MLP neurons of a small language model. Each row is named by its layer, matrix (gate and up: input weights; down: output weights) and neuron, and shows model dimensions 0-95. Each number is 128 + 24 x the weight over its row's rms, rounded and kept within 0 to 255. A neuron's up and down rows have the sign that makes its largest values positive.
After each neuron's rows, "fires after" lists the tokens most often just before its 100 highest values on Wikipedia text that the model never trained on.

L3.gate408 [125 110 109 104 119 143 121 111 118 142 133 125 105 140 121 133 142  98 105 137 113  97 138 104 126 183 180 124 108 134 122 153  81  99 113 127  76 113 112 100 156 155 122  37  95 144  90  95 108 120 155 124 157 152 131 146 131 115 124 137 105 116 144 161  96 128 127 104 105 154 137 105 120 117 130  85  99 126 139 116 129  67 142 133 145 133 122 129  59 111 153 122 107  93 127 113]
L3.up408 [117 127 117 108 134 165 126 109 105  94  95 105 104 107 143 149 142 100 137 123  77 139 150 128 135 138 153 109 166 144 171 131 144 125 112 110 124 124  90  98 140 133  97 135 118 123  97 140 122 110 123 126  70 143  87 100 165 125  87 105 108  86  85 110 118 109 196 115 128 144 134 124 107 149 128 145 145  73 105 132 121 113 122  98 108  85 127 165 120 105 109 133 118 102 141 143]
L3.down408 [143 130 125 152 130 112  91 105 174 112 104 142 113 101  97 139 104 185  98 119 128 153 143  94 118  93 114 136  84 160 197 131 155  98 135 155 130 121 128 107 125 118  88 141 136 125 112 148  95 158 177 128  97 101 135 110 166 150 108 125 134 139 124 108 108 156 145 107 136  88 152 144 113 154 146 158 145 139 156 171 129 145 135 157 148 120 114 150 117 120 124 149 122 154 138 167]
fires after: "at", " Ch", " R", "r", "t"

L8.gate105 [148 111 120 166  88 120  92 124 130  95 100 107  92 149 138 128 171 127 123 107 103  69 140 118  98 144 159 102 135 156 132 116 110 113 150 167 110 206 125 185 110 166 151 160 137 158 119 162 113 118 136 111 140 141 155 143 118 129 150 112 135 167 143  89 118 138 101 139  96 133 172 190 123 101 124 156 167 113 133 115 125 116 111  93  87 119 113 133 121 116 164 108 130 127 115 122]
L8.up105 [ 97 175 123 113 139 122  93 122 114 138 164 138  97 148 194 113 145 114 109 154 115 133 135 127  89 143 167 114 135  60 154 124 103 109 110 131 101 104 151 138 131 138 176  86 175 117 136 125 141 120 126 147 130  62 148  90 122 116 125  92 120 120 111 125 102 152  76 116 134 109 111 112 101 167 159 122 109 110 135 117 132 104 160 130  98 105  83 125 155 160 148 107 156 164 121 150]
L8.down105 [121  68 137 117 103 136 118 109 170 116 125 153 151 113 141 121 146 108  97 100 151  94 102  96 107  87 167  74 138 176 127 127 163 136 168 156  85 144 117 104 131 165 117 152 151 144 138 152 137 118 124 148 149 141 108 121 106 103 163 149 131 111 163 113  94 145  99 117 125 119 113 194 128 101 123 118 141 125 119 145 133 104 108 133 152 171 117  89 146 121 108 126 137 171 138 156]
fires after: " c", " inv", "s", " d", "v", "k"

L5.gate97 [125  85 141 146 124  93 140 135 123  98 175 165 128 111  94 162 146  97 147 137 104 109 138 100 121 130  87 115 101 127 109 157 127 102 138 143 117 133  95 135 151 161 149 142 140 117  92 149 134  99 103 108 103 109 105 149 152 152 139 147 173  92 145 124 110 105 125 137 106 134 170 140 115 122 171 112 120  95 175 151  91  74 138 113  56 120 144 103 133 122 119 117 173 158 103 118]
L5.up97 [100 124 106 103 110 133 126 142  95 160 106 142 132 121 126 155 120 133 141 136 162 119 170 165 131 153 129 118 149 143 143 129 104  96 115 168  75  78 151 140 106 129 131 121 194 142 101 161 137 138 108 123 124 116  97  98 108 135 140 114 155 155 112 138 100  97  60 140 134 146 120 116 161  98 129 121 112 124 114 129 104 117  80 138 148 137 151 160 158 181 152  91 147 142 113 147]
L5.down97 [134 119 149 130 143  85 155 122 180 160 127 165 118 140  94 123  90 101 144 132 133 132 138 129 115 172 137 153  93 135 136 123 137 140 112 147 127 136 127 121 135 133  94 143 115 104 123 134 114 151 153 116 175 127 111 173  99 148 133 172 125 123 113 140 126 149 169 104 127 139 137 145  77 110 132 118 155 124 131 117 110  59 179 128  83  71 101 140 121 140 137 171 105 119 109 145]
fires after: " r", " c", " d", " R"

L3.gate102 [120 119 111 132 106 135 101  87 122 123 154 134 137 132 150 116  81 120 141 122 137 152 122 130 143 162 157 134 144 126 154 115 114 106 140 147 156 140 131 117 134 159  87 125 131 120 144 179 127 129 147 121  98 163 133 138  90 164 159 132 106 114 129 117 103 124 123 169 103 113 116 121  94  96 111 132  81 174 128 188 165 188 121 117 135 111 150 116 177 138 135 140 137 142 114 146]
L3.up102 [ 95 111 116  89  96 190 112 112 124 156 116 127 127 124 109 126 126 104 122 133 197 147 152 137 142 108 180 142 134 158 116 118 113 141 131  90 163 108 167 126 118 145  92 155 171 159 157 109 110 124 127 118 102 123 150 118  99 128 125 119 136 146 147 120  99 137 140 137 103 129 116 108 162 134 143 105 132 102 112 139 115 168  98 120 115 155 118 123  83 108 156 148 135 135 170 145]
L3.down102 [129 166  91  85  88 107 169 136 121 115 141 126 116  76 108 128 138 126  76  97 130 175 131 112 127 121 113 160  73 130  92 140 113 146  80 134 181 116 141 160 155 137 137 153 124 167 114 151 156 139 103 153 109 130 101 134 172 126 109 134 133 132 116  94  94 122 126 130  50 121 148 172  78 147 118 112 119 150 147 153 147  81 126 133 145 141 163 154 115 105 123 111 108 108 116 143]
fires after: " M", " v", " m", " N", " V", " Br"

L3.gate66 [139 156 131  97 138 119 139 150 126 123 112  84 141 100 122 143 130 105 135 158 137 114  89 124 112 145  88 104 129 136 124 127 103 109 120 109 130 130 122 141 182 135  92 142  90 121 128 139  89 116 103  80 151 108 188 112 104 100 117  82 110 107 130 157 139 146 147 144 140 146 147  79 116 128 112 111 128 105 137 143 166 118 110 131 186  53 183 175 134 103  77 104 105 103 136 130]
L3.up66 [127 124 134 123 128 153 114 163 126 112 122 117 137 149 154 140 107  86 133 118 139 109 201 125 125 159 127 132 122 105 102  97 121 104 126 117 148 140 165 135 138 153 183 112 117  84 132 122 120 128 131 191 114 122 132 161  82 111  71 113 132 120 107  84 126 127 137 119 127 107 115 118 177 149 132 128 149 105 138 121 127 129 152 161  83  74 109 160 174 127 125 121 118  97 130 189]
L3.down66 [120 128 177 157 110 178 154 129 121 141 139 110  57 131 125 112 155 124 136 101 144 137 141 130 134  81 116 154 132 137 144 137 132 117 135 123 148 124 113 129 148  92 122 113 166 112 100  98 145  89 149 150 180 151 125 128 132 137 145 114 123 157 140  84 117  96 126 161 141 156  98 163  93 111 137 137 143 124 147 114  97 133 113  81 155 123 118 154 123 109  96 129 146 155  92  89]
fires after: " p", " P", " S", "ec", " Ch"

L3.gate10 [153 132 132 152 104 143  80 134  98 117 130 133 123 108 169 128 129 128  62 181 142 139 112 145 156 123  96 156 132  72 146 135 129 173  97 106  88  92 118 129 142 128 165 158 146  67 126  95 141 117 159 150 123 111 126 125 108 147 100 132 151 121 131 102 106 126 170 121 123 134 165 121  81 177 134 162 108 117 132 130 132 104 115  98 112 117 124 109 100 155 143 119 148 160 119  97]
L3.up10 [117  78 119 129 117 117 131 104 130 156 121 135 108 127 153 125 124 135  99 115 101 154 177 140 153  98 140 134  99 143 128 141 124 105  88 100 151  99 147  93  75 151  91 110 126 121 143 154 139 151 138 120  84 119 113 120 160 116 130 150 126 123 115 155 119 122 134 148 137 141 134 107 113 109 175 132 131 115 100 146 130 117 116 151  95  93 130  95 117 136 146 142 109 123  76 132]
L3.down10 [143  80 123 111 122 114  97 187 126 121 128 158 126 130 114 164 140 120 135 101 170 132 144 166 159 117 110 135  93 136 115  56 127 152 130 152 170 114 112 154 127 123 149 162 116 120 115 129 112 164 144 164 137 113 119 171 133  92 111 147  95 123 102 111 170 123 173 116 137 125 141  54 146 168 116 167 133 130 110 136 133 130 137 158  90 157  93 121 118  99 105 125 119 111 117 130]
fires after: " R", " per", "r", " l", " c", " Ad"

L5.gate75 [154 125 146 116 148 163 115  86 143 108 116 106  83 150 118 122 117 114 160 127 122 103 138 158 128  93 113 128  97 130 118 113 116 128 178 138 165 148 131 120 157  88 208 106 123 102 151 114 123 153 170 101 142 128 117 157 117 118 170 128 140 114 143 121  83  95  89 138 146 102 141 100 141 172 159  80 139 107 127 126 168  75 139 136 142 114 110 106 142 174 132 126 146 138 124 164]
L5.up75 [144  89 103 100 120 122 132  87 138 174 148 114 120 162 157 128 145 144 165 127 140 110 138 145 117 128 153 151 183 120 123 145 122 140  96 192  72 136  99 119 133 131 133  91 104 110  82  82 148 110 119 170 147  95 139 129 158 152 117 108 124 178 104 151 121 151 132 143 158  92 155 124 114 123 165  98 113 128 116 142 173 114 145 170 126 131 146 102 144  80 151 151 136 108 135 132]
L5.down75 [120 147 139 147 132 110 107 107  99 114 191 138  71 167 149 104  65 135 106 167 133 167 139 121 150 135 153 127 133 150 171 107 118 135 132 132 152 118 158 141  83 122 149 142 115 119 149 175 117 124 140 107 169 124 156 184 125 139 149 146 115 128 123 151  72 127 104 135 156 110 162 147 105 113 120  73  51 107 104 138 120 105  98 129 127 137 133 134 118 164  99 151 104 135 137  94]
fires after: " s", " t", " w", "w", " n", " e"

L8.gate0 [169 126 114 115 102 187 117 103 178 103 129 109 105 104 145 114 138 120 121  96 141 140 114 127 120 122 113 124 110 132 143 111 157 133  65 144 127 123 118 102 136 125 117 168 120 129 152 102 135 141 139 135  97 147 145 116  98 166 110 143 116 122 118  73 110 118 152 116  87 107 136 113  80 144 154 158  92 118 155 122 136 128 145 156 132  86  96 121 157 144  86 143  74 151  96 130]
L8.up0 [ 77 114 116 133 152 132 118  80 115 104 155 100 161 139 125 147 142 182 138 139 125 146 119  94 130 167 107  83 104 161 103 159 153 144 165 107 162 144 104 133 144 131 136 139 134 120 149 112 147 129 128 150 144 128 137 135 131 113 143 107 144 105 161 104 132 142 100 119 112 138 154  91 127 127  96  99 122 175 109 145 162  95  91 150 119 116 119 109 144 104 163  98 167 141 120  95]
L8.down0 [125 125  81 157 148 138 145 123 154 106 148 175 163 145  86 120 172 127 146 131 132 128 107 169 173 100 100 132 128 132 121 128 132 155 110 156 123 146 169 134 125 115 128  63 139 170 139 153 157  90 111 118 167 118 112 113  86 170 103 112  65 116  85 140  90 122 163 175 128  95 102 123 104 132 119 158 117 127 117 138 119 128 112 136 162 145 134 134 121 129 132  97 131  91 129 127]
fires after: " he", " to", " L", " S", " l"

L3.gate321 [151 114 106 106 134 158 108 105 140 129 135 107  94 154 165 113 101 119 137 145 131  85 144 134 157 130 153 113  76 157 144 115 128  99 126 144 139 117 164  96 136 105 124 150 108 116 135 123 113 113 149 155 137 118 145 129 138 116 129 110 169 149 144 114 119 115 136 110 120  77 189 156 148 110 115 140 144 102 123 145 148 123 137 116 115 117  51 139 133 113 124 130 146 115 122 124]
L3.up321 [ 98 123 118 119 152 160 131 103 117 112 150 120  99 159 124 147 110 152  80 186 144 107 129 166 102 131  89 145 140 126 134 161 144 136  92 128 123 150 123 161 145  99 124 129 143 131 123 116 138 166 117 117 105 133 107 122 137 142 101 126 184 109 160  91 130  83 120 106 124 126 148  96 106 170 144 142 145 118 112  98 132 114  86 126 114 140 125 135 109 134 156 126 148  67 137 110]
L3.down321 [144 141 157 140 157 128 157 117 122 141 151 137 109 113 131 145 113 140 133 149 131 151 102 135 159 190 137 118 127 102 131  91 125 136 137 154 126 195 174 130 165 136 191 160 110 114 113 115 137 135 171  95 135 134 106 112 126 160 129 110  99 146 114  90  92 138 135 110 164  78  89 134 158 162 149 116 135 111  86 138  90 102 153 144  99 114  90 150 151 140 170 138 155 111 129 125]
fires after: "es", " n", " s", " qu", " v", " w"

L3.gate406 [114 129 113 115 122 110 129 133 115 147 146  92 142 138 147 133  86 128 143 136 156 122 108 104 135 104  98  88 145 143 154 145 159 137 134 125 140 113 140  74  77 118 129 105 150 131 162 125 146 149 184 105 128 130 160 154  76 112 126 135 122 139 139 137 175 123 143 126 130 144 123 105 188 113 163 145 136 167 148 155 126 108 137 106 123 107 130 116 147 142 178 123 137 121  91 123]
L3.up406 [ 96 136 143  82  99 135 141 111 148 108 145 142 187 102 130 148 120  87 140 185 132 157 110  96 150  86 121  87 180 122 144 136 128 115 129 141 132 115 131 145  98 147 146  96 138 116 164 132 142  80 133 125 140 129 177 115 152 108 143 101 109 124 159 155 168 148 148 106 143 137 111 130 180 120 119 128 120 133 132 168 132 145 118  99 122 139 129 106 107 158 123 127 148 120 127  90]
L3.down406 [138 149 113 132 170 119 155 121 133 118 132 116 113  98 111 143 137 139 157 147 115 102 129  88 147 127 130 116 101 108 104 115 112  87 106 174 149 125 123 141 161  99 119 151 132 158 138 126 140 172 181 157 164 115 114 102  81 103 159 103  88 130 142 118 106 112 194 135 159  93 160 148 129 138 120 119 156 103  91  78  98 122 146 166 133 143 111 111 136 108 165  81 119 149 101 149]
fires after: " M", " f", " dep", " H", " inv", " F"

L3.gate81 [134 112 124 134 132 175 151 101 126 174 153 146 125  73 143 138  88 126 151 154 126 146 105 142 167 127 104 116 172 141 140 114 123 110 109 141 141 145 101  85  93 124  95 100  89 113  91 122 158  84 135 137 156  96 130 112 103 171 146 137 138  87  73  96 140 136 149 130 111 162 127 124 122  82 178 117 143 146 123 154 157 129 149 144 125 122 157 152 124 154 136 162 133 131 139 117]
L3.up81 [118 147  89 165 181 144 150  73 150 163 132 159 168 102 140 130 121 137 175 170 140 118 135 142 122 187 137 124 193 125 130 129 111  88 117 125 152 125 123 137  96 123 140 119 134 114 140 104 136 142 150  96 111 162 127 113 128 180  96 127 143 149 101 126 155 141 156 131 135 140 136 171 120 138 104  95  88 143 147 109 116 155 146 100 130  84 155 125  92 165 138 126 113 123 170 154]
L3.down81 [134 143 146 132 126 144 148 159 103 119 125 122 112 100  70 118 146 101 133  96 110 122 127 141 158 112 124 119 117 164  94  76 158 117 109 125 105 146 111  85 122 123  86  96 161 129 116 128 210 121 124 114 135 104 129 109 153 165  85 111 114 112 160 156  98 137 107 132 114 114 140 152 126 144 103 112 154 120 130 130 153 153 146 147 153 151 122 108 176 155 120 131 111 114 116 146]
fires after: " M", " N", " m", "m", " the", "M"

L9.gate181 [ 85  79 125 144 137 121  97 130 128 156 165  99 104  76 125 154 125 148 161  99  98 111 150 151  94 152 163 130 163 120 191 184 120 116 116 108 151 120 156 152 144 109 147  97 126 102 121 131 154 113 128 142 137 100 120  60 187 123 102 152 153 153 150 146 135  91 121 123 116 131 149 132 103 130 125 123 146 121 149 122 126 139 110 118 130 105 104 165 137 134  82 153 125 142 128  98]
L9.up181 [149  95 102 116 131 146 127 116 147 113 143  68 116 122 167 145 157 125 134 111 130 151 113 174 112  94 131 110 194 131 159 124 127 131 128 148 146 130 121 134 169 141  90 113 139 111 108 164 107 171 161 114 138 114 107 123 148 133 119 108  88 129 191 139 157 133 137 139 125 115 147 114 193 109 129 122 143 112 120 126  89 130 103  97 112 153  99 133 117 148 125 112  92 147 128 101]
L9.down181 [145 151 145 110 136 147 130  98 109 135 117 119 141 102 108 165 122 129 132 117 147 112  88 115 153 118 157 160 130 125  88 142 169 113 122 114 125 117 114 108 148 106 126 115 101 150 171 181 101 161 147 147 165 109 157 145 165 108 162 105  35  69 140 121 122 116 132 136 119 152 112 127 151 167 116  96 102 104 158 146 124 139 140 147 133 126 111  86 103 146 159 134  78 128 105 154]
fires after: " W", " pl", " R", " Pl", " N", " w"

L5.gate224 [151 139 148 178 163 113 140 137  99  77 136 102 112 150 129 101 135 140 139 130 126 128 132  96 112  85 166  99 113 120 116 118 161 142 135  90 100 116 149 126 113 118 134 136 131 118 166 152  94  99 106 153 106 133 105  91 149  98 132 145 118  88 158 106 119 102  80 147 159 171 150 162 127 149 134 147 150 132 120 171 131  92 122 157 129 148 121  99 107 102 195  91 142 138 177 142]
L5.up224 [ 85 169 146 124 160 159  98 146  95 117 106 158 119 179 120 126 157 117 154 119 145 145 122 130  67 115 188 100 113  98 111 112 112 124 128 108 126 119 121 137 121  79 127 138 156 118 114 127  73 104 148 116  86 144 129 114 112 123 141 135 123  86 143  93 109 123 101 171 170 119 155 148 106 181  93  82 121 158 115 150 124 124 134 114 107 152  84  98 131  86 171 125 147 119 109 145]
L5.down224 [128 127 116 117 161  88 171 166 173 112 130 143 126 151 124 186 126 139 168 101 155  95 133 108 148 132 122 153  84 116  81 122 123 163  96 123 134  96 133 104 131 151 137 174 131 117 111 165 143  86 127 108 120 133 106 103 118 119 138 152  60 158  99 105 142 172 131  84 152 157 116 114 163  85 142 126  97 120 108  90 136 126 111  93 142 108 118 163 111 149 174 149 131  96 140 136]
fires after: " I", " inv", " V", "v", " v", " Car"

L3.gate338 [117 111  82 148  93 108 106 153 138 167 102 171 110 131 122 120 132  94 143 120 124 163 101 155 110 109 129 137 129  97 144 110 143 106 101 106 176 154 132 117 131 135 131 135 104  94 108 137 126 155 124 147  91 117 121 179 164 152 110 174  91 149  81 145 155 148 156  92 104 153 161 110 107 101 135  93 145 119 146 124 125 113 102 162 136 130 138  97 136 125 152 138  94 127 160 122]
L3.up338 [ 98 122 144  72 130 137 110 146  73 126 119 125  96  97 125 112 115 110 137 130 120 169 108 124 135 126 178 140 151  90 129  94 154  99 121  93 140 140  94 144 149  80 101 160 121 104 146 153 141 130 109 105 118 101 113 154 171 142 100 126 108 139 153 103 132 172 146 154 124 134 125 121 121 114 110 141 107 114 134 166  93 130  88 104 120 134 120 108 128  98 163 130  75  94 143 158]
L3.down338 [114 113 124 122 151 142  84 132 140 113 166 125 152  92 102 156 172 138 164  78 158 137 103  96 128 151 144 139 123 197  92 137 118 130 143 130 140 127 102 123 136 115  79 129 112 144 124 101 137 133 140 105 143 134 157 130 110 111 127 158  91 142 112 130 101 135 108 128 156 128 124 130 146 129 169 155 116 108 114 127 139 121 170 132  77 136 109 113 111 154 140 149  99 116 150 143]
fires after: " L", " S", " T", "h", " D", " d"

L3.gate384 [126 103 151 157 101 132  97 139 101 171 143 138 140 127 101 105 107  97 144 125 132 149 139 153 142 173 171 148 136 141 115 126 152 132  95 116 160 151 122 174 134 127 137 102 127 109  92 109 125 183 141 146 119 111 140 128 113 110 127 139 136 127 174 132  77 142 140 100 130 128 136 139 154 130 121 104 108 162 112  98  87  95  84  87 127 144 106 143 103 109 109 121 151 106  79 133]
L3.up384 [131 120 111 142 142 133  99 113  86 158 135 156 115 136 119  92  87 121 172 111 128 119 143 147 140 109 134 112 107 126 148 112 110 140 113 131 139 156 114 140 133 106 117 132 155 124 110 138 132 189 104 138 123 113 140 111 139 159 134  98 162 124 164 119 118 164 162 119 153 103 133 113 149  87 151 132 123 190  60 161  93 123  79 100 118 144 129 120  84  90 101 109 124 108  92 131]
L3.down384 [154 106 153 115 111 102 106  95 148 172 133  96 134 109  87 118 125 157 132 128 140 125 146 113 148 118 134 152 144 154 162 180 157 154 159 142 136  99 118 147 143 104 114  84 144  92 125 157 108 117 123  95 155  50 155 146 138 150 151 118  85 152  97 169  92 114 134 147 162 126 110 161 108 140  72 168 147 102 118 166  96 107 120  92 131 142 130  82 134 127 135 145 126 140 107 101]
fires after: "\n", " S", " \"", " (", "-", " C"

L3.gate310 [ 83 104  88 101 150 144 159 135 158 136 130 136 123 136 175 132 106 123 143 146 128 134 115 170 141 132  96 113 151 170 166 121 121 139 127 137 119 128 124 141 138 125  93  65 123 110  55 136 106 117 122 133 111 119 115 132 110 118 126 133 136 121 146  92 114  51 145 123 102 105 136  76 127 105 133  86 127 150 129 139 130 143  92 157 112 166 159 111 119 110 167 104 106 129 139 123]
L3.up310 [140  97  63 104 143 151  71  83 216  86 125 101 144 129 135 128 137 133 122 155 154 140 116 145 142 153  99 119 126 101 142 128 115 141 112 120 131 192 146 149 114 134  91  92 168 109 119 132 156 121 111 123 154 112 121 107 158 133 130 112  58 119 150 119 106 130 178 118 124 119 162 162 129  89 100 107 145 131 170 123 122 118 137 121 138 130 137 160 124 132 145 110 108 158 127 140]
L3.down310 [111 131 177 111 135 106 146 125 157 121 122 120 146 169 147 119 137 143 125 127 102 116 130 101 122  58 117 159 117 171 110  90 165 146 134 138 121 123 107 101 170 124 158 164 134 138 119 123 135 176 101 101  82 100 165 139 154  96 150 163 110 114 131  87 123 109 177  99 127 100 130 108 137 126 117 115 107 146 118 151 102 120 191 125 141 152 142 129 161 143 157 120 131 116 118  96]
fires after: "e", "es", "as", " R", " N", "at"

L3.gate253 [139 136 125 132 127 138 122 138 126 120 160 151 140 126 178  73  85 142 120 127  84 131 118 157 115 106  78 111 138 118  97 130 108 135 149  77 132 113 138 174 132 139 129  95 129 138 116  98 131 120  88 101  94  98 112 103 130  99 148 102 115 113 156 132 145 125 183 103 107 111 123 152 127 144 109 125 183 135 120 128 151 120 156  89 133 152 136 131 160 137 150 161 157 163 127 112]
L3.up253 [144 131 134 134  92 105 163 141 169 147 152 137 127 122 102 142 110 113 149 116 124 126 157 111 113 151 138 141  93 116 147 126 156 125 110 152 146 134 108 172  70 107 106 126 166 120 114  74 142 172 152 116 159 133 130 130 152 116 123  86  71 129 142 101 141 178 141 155 128 130 149 118 144 168 115 142 140 115 141 100 159 120 147 140 133 100 144 109 121 131 152  89 124 149 129 111]
L3.down253 [105 146 138 148 151 117 110 140 162 106 132 158 147 118 190 124 135 125 157  95 130 161  75 192 123  90 127  95 138 133 131 136  97 102 134 119 126 107 120 121  85 136 129 180 160 138 161 128 124 111 112 148 132 111 128 140 125 150 162 141 117 127 114 127 129 117 127  93 111 166 152  99 123 129 120 108 120 175 151 186 148 108  95 142 115 167  87  82 131 166 155 149 111 121 165 120]
fires after: " N", " serv", "n", "on", "e", "id"

L3.gate115 [115 157 110 132 142 120 156 170 151 122 113 128 139 137 137 108 127 135 125 121 115 131 137 131 151 138 109 118 166 123  50 134 125 111  96 123 137 114 123 136 111 118  93 120  88 138 103 111 136 141 125 125 158  90 139 136 138 141 115 113 104 115 132 119 145 133 145 153 169 122 165 129  80  95 145 143 120 196 178 193 138  78 126 129 130 161 147 121 136 103 115 119 130  96 139 122]
L3.up115 [149 182 120 132 135  83 123 159  86 121 167 153 128 157 119 133  93 107  99 107 125 139 127 121 146 141 125 107 132  89  80 146 132  91 100 114 120 148 148 132 128 116 133  90 158 153 124 172  76 132  76 118 173 145 134 157 119 130  98 124 114 127 158 152 105 178 130 180 107 110 112 129 127  57 148 148 135 159 155 145 118 130 159 127 110  88 101 140 132  97 157  94 106 127 169 143]
L3.down115 [133  87 138  96 116 110 114 162  76  94 101 164  86 112 124 169 122 113 148 109 153 111  87 166 132 151 139 142  96 144  99  91 149 138 144  91 104 149 128 102 152 155 137  92 153 147 159 142 126 137 104 137 130 118 146 123 146 143 141 126 169  97 169 125  94 131 138 143 139 153 138 118 129 107 172 145 124 101 119 142 177 161 129 119 139 124 135 164 153 122 137 146 111 154 139 152]
fires after: "ec", "id", " spec", "ric", " P"

L5.gate31 [111 113 150  88  94 150 148 123  88 118 126 144 133 129 109 129  73 151 158 168  95 161  99 192 146 103 172 109 114 166 151  99 111 101 123 133 128 174 146 143 125 164 161 157 145 134 113 133 145 121  98 127  81 112 141 161  99 130 107 166 130 144 175 168 134  93 118 131 140 135 153  98 144 119 149 143 152 131 140 102 131 115  97 129 125 156 124 105 121 121 138 152 124  95 122  87]
L5.up31 [119 137 176 138  92 193 154 110 101 119 135 121 173 146 137 106 100 133 144  98 104 184 121 123 149  91 153 166 138 162 109 137 115 105 108 158 110 169 127 137 164 139 135 157 134 127 154 146 106 128 104 134  85  93 114 133 100 128  84 155 138 101 153 101 115  96 132 130 114 118 140  96 124 116 155 162 135 142 122 105  94 117 139 119  93 144 148  98 140  97 133 102 124 118  85 115]
L5.down31 [126 161 109 115 133 126 124 129 100  89 135 136 129 148 132 105 128 194 116 114 140 124 100 136 100 119 131 119 116 153  84 113 129 159 141  77  99 104 141 133 108 103  92 150 146 128 125 104 144 123 124 107 134 126  71 177 113 115 148  94  83 117 120 114 143 120 154 111 121 105 124 114 164 197 144 147 149 139 117 149 146 171 128 141 175 133 130 160 136 159 155 166 148 148 151 122]
fires after: " L", " d", " D", "overn", "irect", " ass"

L3.gate43 [ 98 126 106  99 127 133 124 125 142 144 103  94 134 109 137 145 125 171 109 114 146  92 131 118 129  95 126  80 153 151 137 132 127 137 119 131 144  95 161  89 141 125 149 117 130 120 135 103 146 167 136 136 163  82 103 111 116  94 109 115 149 152 152  94 150 124 122 143 142 104  58 160 175 121 128 121 159 154 133 150 161 128 127 171  82 119 125 138 138 169 115 145 134 115 132 137]
L3.up43 [102 133 132 117 131  72 130 127 112 125 141 122 105 167 116 154 104 110 172 132 146  98 123 120 112 124 119 101 171 125 151 127 116 130 143 158 119 118 163 166  84 151 188  80 135 125 128 149 115 139 130 141 144 124 159 150 112 145  62 112 126 107 141 143 132 135  90 148 143 164 102 147 122 124 137 135 132 123 116 121 133 144 108  86 135 131 118 123 178 121  77 177 123 141 129 157]
L3.down43 [175 152 137  98 163 145 130 161 154 134 186 148 173 163 145  97 169 141 135 134 126 137 135 111  83  88 142 108 158 134 104 153 156 135 152 128 100 112  90 112  97 120 134 155 121 172 131  92 123  93 118 131 122 122 123 123 151 136 132 130 103 168 169 161 159 152 114 150 124 138 106 102 120 128 110 140 164 122 124 129 126 126 187 110 135  95 111 140 112 136 107 121 157 155 140 106]
fires after: " h", "um", " f", " H", "am", "ut"

L7.gate417 [115 115 143 132 126 109 116 126 130 174 128 131  88 129 152  91 147 128 115 110 182 103 137 129  99 126 107 109 104 143  93 140 122 129 154 132 152 141  65 111 111  80 146 136  92  72 142 123 120 133  88 162 136 111 102 166  57 132 148 127 104 126 157 147 121 112 127 105  90 170 164 115 130 117 124 117  80 135 137 135 145 131 118 192 128 172 100 114 169 142 143 116 102 151 151 126]
L7.up417 [154 111 103 122 107 137  83 137 169 126 115 104 127 133 110 105  92 110 132 117  94 120  97 123  94 121 134 105 162 144 113 113 151 172 126 128 161 150 125 121 181  87 134 130 111 114 158 136 158 127 128 142 114 137 195 114 110 142 117  98 133 116 100 170 158  70 157  91 166  89 168 129 168 106 141 107 112 117 132 160 134 131  80 149 139 141 199 129 125 152 167 161 138 131 158 140]
L7.down417 [111 226 139 124 138 130 153 117  86 132  92 134 131 151 105 162 137 151  92 105 125 118 156 141 142 151 126 118 101 165 162 107 127  88 167  97 138  81 126 111 141  91 155 122 117 139 122 174 110 169 103 130 134 127  74 151 136 118 110 157 135 133 158 100 179 115 152 132 124 114 153 135 121 140 122 105 157 117 141  97  87 120 127 107 113 119 123 142 146 126 128  86 122 112 160 123]
fires after: " a", " e", " t", " f"

L5.gate59 [119  94 133 117 121 129 116 125 148 117 126 109 116 123 132 136 105 129  62 121 118 117 118 128 124 124 143 139 153 115 107 148 191 170 117 116 132 141 132 159 184 147 181  84 157 123 112 187 133 143 118 117 128 151  95 118 139 115  83 127 104 123 124 130 105 143 213 132 115 141 123 166 117 127 126 116 131 113 150  59  72 146 148 105  91 121 139 138 160 112 132 138 117 147  95 128]
L5.up59 [ 94 105 129  93  76 132 137 162 146 146 159  88 128 149 158 132  85 104 112 190 109 137 159 130  93 159 156 125 122 193  90 122 143 126  94 145 109 143 104 194 155 115 166 101 136 142 144 124  98 127 118 132 154 122 174 137 160 136 120 127 139 138 127  91 131  53 149 153 134 116 134  98 127 131 102 137 113  81 129 146 132 106  93 160 102 136 139  91 158 147 102 151 126 175 107 116]
L5.down59 [186  80 159 106 130 113 123 115 175  99 154 126 140 131 123 137  91 114 126 130 104 161 147 138 135 164 142 151  88 146 145 133 154 121 132 140 109 150 132 121 161 122 111 111 139 101 142 143 149 110  95 132 139 115 122 154 130 155 130 132 157 127 138 127 161 128 111 107 140 136 148 137 172 120 134  86  90 120 100 143  84 146 156  95 135 108 107 141  82 133 128 139 109 127 139 127]
fires after: " U", " A", " J", " R", " S", " North"